{"norm_eps": 1e-05, "qk_norm": false, "optimizer": "adam_variant", "weight_decay": 0.1, "max_grad_norm": 1.0, "schedule": "wsd", "decay_fraction": 0.781}
MLP neurons of a small language model. Each row is named by its layer, matrix (gate and up: input weights; down: output weights) and neuron, and shows model dimensions 0-159. Each number is 500 + 40 x the weight over its row's rms, rounded and kept within 0 to 999. Numbers have three digits each. A neuron's up and down rows have the sign that makes its largest values positive.
After each neuron's rows, "fires before" lists the tokens most often just after its 100 highest values on Wikipedia text that the model never trained on.

L5.gate25:615493457478422498467540480464519496535443523476480481507665511512535431455501513571472528461503511509474476454508504481518507541508529531407550439514501475461499487478498539447556422500463515490526497508588500489461529458477529499464522628500456489454539459476468500556543519537520494455533550488519525466514493545454554378424516463504475474495506495460479511437453510535509455539534476542439536487461504565480500480515486474419557501497487462527504497516498522516466549461467546
L5.up25:554483465502485499457486548549538457454442411558483474466430563477496544474458484518461441494473491523544504517508521555519497483483471494531480438525566516500490454503540522514465480456423517552500493550500461418542455525459552510459520596505487508525448573548416557472501444485482477487465512504457518546461498471503579482465474477532530466524547514431483633539506502495446410534498559486446486437425537490439497495507543444445471588486483535471510492490469547536476520521468534
L5.down25:512511471551549455402529508473466524514553511496538504498493497419511547534520518527498473535466533540518483544487420528510484522475509516505514464577539526421551466503469533524535536448483511504482516522505504490560558491440522490477531503480505500490488462540550587492494462470480434530434508516543492485493603518411457390546415430535535485465445523502453464495540501464464558505594514465561546481404514556453431497528495471523528553458514514463513494551441539483421499500442546
fires before: "\n"

L5.gate608:525470526516488492508541454414431477511473565439474488469549532478479452514502510568479530562548489446550495485476526533493506475555496475387453467543515514450435522544570521481583461496434489499562499507611519449472576526444503502510552498496488512446535517489496517539529546572470511518467525480526544542505522509446447473492494532531486435491520586478487562444478396485476486581564435489489494559546473469486525500477503473438509566423545446557513491495486462485493535538492518
L5.up608:574520429554488452539560528481526572470449555521496492497462480476447483414570458515514505526511574532490471471474495467482524482549499508514485424546536529422466519548498483488425460506448522460558497537459476528513531536501507561513506440574511513500495483478519560539512520494505540416495496410530440556512609459510488524504442515511535403494417524532450556556536501544523436428499506458445503611487495518460516454491549441478437530468504487527510493475502511475475494519507539
L5.down608:532536518624534534528461493516462471498462501424515537564448478442467558505433548472480464557485559457559560604501508391515526455523487480513460473479423517503492462525437535512538484473504487486531584524555469530492517524455483505498516533612426490411546493567496482518508460557488486459460446560518522526477491533447470487476486462516528441495531517489529516497465507471537444500525482493493507412524474533418550448498564466537531492493475479549504472478511469437486525534444488
fires before: "\n", "le", "-"

L5.gate385:430504538497428592545470526493436476459451488512462472509478530486459513454474559478512489505555538489534532470530452408483509479516497468502520468554498516491476446473568384530551526479438534458515545509549504474515495520499511451523468546483520408512525518469492510494540534507545477449430515480450565487498518499414560425443499388526497444584445522478530520536464477558523461485441479523456554481467562537507579470538519452436583489476494522502486531504491507431508547494467510
L5.up385:515497596545539519482556492456432432533467500475544516471469433475492484511436504511565516523521507401537503538438494460481465528505518440419456454580538467546471478533535465483464538505428473522500540536603524506574408491509466506543530465531469480544545515475510452503534572523569470453484455510463573473536506543430534463439471421524486411502516519500475500544461437537530513465467537538549560490461544510469492442507517498523479518502467506455528570492456462464511477510463483
L5.down385:472443499500496509514492504504518483546494485444458532456457518352513511438454516427524446520476536462504463483465480474458553507575498437459484456556546530519512461509550499473506497500483511551474716540535507525531516528478501498538511515523500436520461565465496496548500451534544464442434503409503540503505525517466509450386498511534529543508550483510492491492523444539499489507473479524476490513458489503539479498552517478491561503497509510459518522466452446457488522523399529
fires before: "\n"

L5.gate74:425462522492498532467538538458529579450459462481563470476522599509493563533428503538443416503515523522519501538467504567505484459520520551414512453498421513472426514557517572523523522451581534500506509481523543505541521443489535502521509531537461425569565492523515517541510499469449510505496477422546505500508513498529505383515515522423487532524500523503557521572550511494486487527495485438502491506553549502508528482542518457570500489373542523512549511551504472522572462526467482
L5.up74:508365535459475479515537506458505483508462427466547491473489494486486517447502501556421523494512535533526468496465511478454497516480513464473536506528406479547480510554550474439519376477507531443485532499532493466476538496512478544504538498476515499469531446439505558533505558435462441568520456441519509546454468515552410533530482535508511491458496484525557460467560508525389478490517506542489519592432531486531511512577513429544519451481471458544467549504593480469519504502493570
L5.down74:457558480501481452507410559502502483508462536475518475583560561461507526451462484467508533496504527454487476554468490500571489560553544513468574440459582423505537480495516447432483520498484522478451563537549536550517519495532459483487525526453465476427557442536553534554508477473480485509441470527475534399578468490574480471539434503548592492510530534461470486525451523466460493446545500494564469445452506574482483552473501519494510515520500570461533552562551488508548511459507483
fires before: "\n", "-", " •", "|", " Total", "D"

L5.gate358:558460535519488528570548552491463548500536524494467515511492573460388500478434475496489489468480502562513437538471545480490478522506485496468502527484538494491563546473501512431549505425466492506519497532527507502453510477420505559514492543445491545445537541441482530416511507469569425449491527519525521443526455560486469441468497483538473469524530494559502537434577499537509490469502489527490507525425485520501528505437563426411525457415501531519509453527431487418434563479544576
L5.up358:508409504547576516533511471504434496526544489519527504496509488485451486553459558555527468513479479537573486541467553505560519460536541546439494436445528516532515582555509526472529548509523462550447461531539520502555550480448514484523477502502478515458468536442525502390500427521543456523507485519504491444513514473436536517433450435501541455545495485496528598474503466516524525519498530486521474556479554528464532537430581433438502495410524517488494475519466490369478529530503446
L5.down358:479489505515507497465492480450479498464509509565439502512526476328482477548500556497523514528568524452513493588525532516480482463578524428464439466359507568463484508485495498464538502519486516540537618507463459483519488517463482524566523509551481515490488528495509554505528506470496479468517563499505545519496492515466513431492486458558560505567556457546410548523466516480494461541482508520483498475518526530562499510517538526380536513496525473442494475520478458453496495571525566
fires before: "\n"

L5.gate379:397497605512499438575488461431503437465483483428482563527500522545515476501477567432533524499548488465509589406531495489525575473527509541437512538486460505551466460505538517511575548587476528500540425464503523530532632481477502481518514492524525499548470550532557531521570519536478449507494494507529473470470492508469491452493499441556536512501506502425447514470495492506491482503525466434507470489583471492485491516554482466463480532476491502487557504459557522456563455560444532
L5.up379:454524516513495507496469502444498494565497507545461486505478525520468474574451526511519476531555475480542456461502450469554499489557484483399529490447543530531524498528568538492553501450571475433419482492494498582480572516483500416533551507527576480509519425451469489465498458516470494438439529553522548429549523440464557537446497544477482493514473519412524534450417456490487550543522477499449415456438502489456566536469544456469517491499534473473488476532491526480464475548405453
L5.down379:489493406402490470499495550512574512481506520515502431447460496451532514485531531545439496448516484560463516490469495566453510408448528438571534509570497496455497500480450524495416519485460509500454495482547508504427540484525448534525476503494502597537468420533491457543461567466470536502524490488498478524530503476570506491503583479456473458462458462504514485549512553514522485466558499500400536490545523464544564486520515438528504453478524535558430485588563462536507454463567510
fires before: "\n", "-", " \"", " Lab"

L5.gate521:543524542491491480448553594484480461531562499520560457511560505502512482522453480505484447542467521458426442504529548566542493399548469560459524460455513475525458445487504468543492487481488493506522450507617467465520517463498515533487546523475530527517519449435434509524490441489429512511448445469528462593465516521469458477434537482478583474510474504512468506448548494467589564478570528509449551473515477538535488520467478489472468525477543507454594487524473415470526481578487465
L5.up521:525457383423484433525511497461453485500473502543498506497511489491482565522550454506650530532443488558522509472489464532566564481440467552464531461507576485478441461502470545462489478494523456446495542520438540493544503489482530467478494467513505464528524491532450432465527440429458466548545489510505528433455466490455523525423462513434538520520543528517461564463474478492478502500516522494438544488455506495508404511465470568542509400508537547425470479537462527535523475498513468
L5.down521:472503511515454477459528532526472495470511465489466523499494505423509500485493556526490498491525584460478521549417518536484513557426555472487524483438517555517473508481463446456452496436514537490474519513512527499530510523500517377506498549503598513499433471417441489507469447499474506494514500521422509504480548509525484523561446510528412526579513474454456441393545506472394523470449507479460559420522479493529474494514575518496484499481536446483469585557512462490392510481471491
fires before: "ual", "c", "p", " the", "ence", "on"

L5.gate208:548484555528484560457473500473549450520552468584482467536477479466535435514474509483520532518487515468459479465463458531554550561480572512479459452446475490470464462494424552493425558540437505446526537512527530445507496481466638535495452543528565419566470500498496514464460497519492495472461498424549445558484527460541528509432506473486411558491467500496465553537548485542511500536497503541442538484435548566534480479516549448457506545471475510549482456527513521414459473528505494
L5.up208:552533532542506587509467495479463577492537456477495518553469568492457452584507500422443532482465533513492514488459451545533541500454474531519491450497484480498478495537506479526451539462487529449498575508480616490431441501469511449438491500486516485461512531577457554539466524507565487469523477528519549533454517564488477509542523484530503451480524554488431525446475462458492463466476483529486463433487495559521417449517508484471512519527570531559461454607429444500551577577522497
L5.down208:497552535535510568496478506504484488500471517588505523485498529414416508514493518480446530472450585469540482481553517534509517477565504528480530493488478583474502470530481540552558502535527524529527659457565518541548495474478430545426501502539509524484497521495498490480560434553446512456446567456498518495490478533501512476469533481485520495481517453544559504559575474596536518509520496512449472470537514501471528617495540476519528474438482523568470470467561446521564475570469511
fires before: "\n", "iven"

L5.gate457:552468576457534597483538509438465448502514517582500518544514571494515475456560483453503475468516534484502474466541479509504526442578529468395483464541472483522522405555489486505585521469451549502512481569494517534506518429428466494509533502516465471509509523478452471456526498513487437477471444402480477525549473504493551523544509491529427492535482522510470486485520503502531526552550515571597493435462500541488481608409502484519494498490518470492512431517501436452407505520504509
L5.up457:438493500494476532495456496541504470473550471573468503437475512440521476504516443505520523424442562503489490520443477528565502516465527481561536418551554560519529499549492465502470556493498632494503564504508558509516483534535497500506517522504547525485486479525458456480464523483544508561476472470535496470524438533492505559489456560581445555458533512528512586491492532504574496571541541512557493463441531558452515495464449567470562580466518401481480443469456514465412477520475500
L5.down457:445544517514471472543460470497500508499551446479487481465513454317490453447474494522551524531477542497472467557518469454540519502519493485459523489422537614481465446486454519509470537491544485517556654454536477525558468485466509528488507444539570531496470475571470453507505510542577519424468472515467512562517483534488504499516473481502506463497478512472532447454484485488442552487530471516468475536496532529558497529564578550453538521490461458457525528525528520447491468466458524
fires before: "\n"

L5.gate59:488466528508514506435445469420361488548507516547473604462562522472519471485529474558558489486558522478550516525483462531520547539527516484422486418481497477547515452511571453478481434479494510415545517558527481518530477485465547510508476525481418444412493552528468568570479455455477528433474535470518511523523491518402512436458529471456478511522539557451536558483527487529467535500525500466508518493446522493549460502560532452447539514455559545489520490464500466458476500521523487
L5.up59:448485448522524534493417500555476446542460460511484573461418524444578479512429540480578531512505500538556529452476428496523540531541560524479477479449556569559488505508493430547464440471481473454471601494502532472533484477500512502484437484544508394442521538493491576493499508553524488454473516538503516506564528502522419451488456508474536518477521551500523558534524434462456519515549489506570491457456538476525429565507496505552495499413510536503461543504468544475551513494529551
L5.down59:486501468456459559469475504528539530486548437464453470457462459320526509487483477553497463481558493558522499465456470487491536506494531439478476527435482546504473478500536548456493480494471539497542780516468501508489483531519515481515507466506510476524535488470465548501543511500473505521451501462527501493483533504506480473497550550439488443468507442473497515490555499545420485522485517542489459465476492484532467518490499466503520511467500424500509512470492534490500489510478502
fires before: "\n"

L5.gate636:466496527509446563550545478508488494527437550538480544452552614509470432475470529492486480521508577514485504505551459469552541512441490451474519445534505502476454429474548510477528477481522503525538508506568517484517471561454535524484508576538487465488478502430488521501644469483501515462529492546585513484488505445508603463460462469456435540477545570514431478537425488503482544523467464486522539471481452511476530520496491415534471452501552532541540440422563497475460533478495459
L5.up636:533572508436476466463505542472457467553501498465382525506449538461462517496517428540498475569516537493546495455435597467492554527540547571545540496502550546552518546493491538495578491520462450526523520451488554552487459527414509505546425494495552495487536507453483531517506531562568543462479481474529445499473472567482484548501523566581442503462511521467498554491546483505472435481543476533530420528467553525532529502499526443483555583522538459442530516500500474542457535523454494
L5.down636:584506442508540494483521520534595485403476526527464546526518447413452543493484491525503469578513498442513445501528484524432562499510524461458505485475442510485521464510492526520482547544584457554487635453447487515482538481595547416452455495481532523468488461483555512552492482455501520559522471480505529513448554525555428500454502544474527484542487579478532466526553473544486491509498517579534478495428459507470520406503474530523501496469526548465508515555499512534494519529432515
fires before: "\n", "c", "ic", "am", "on"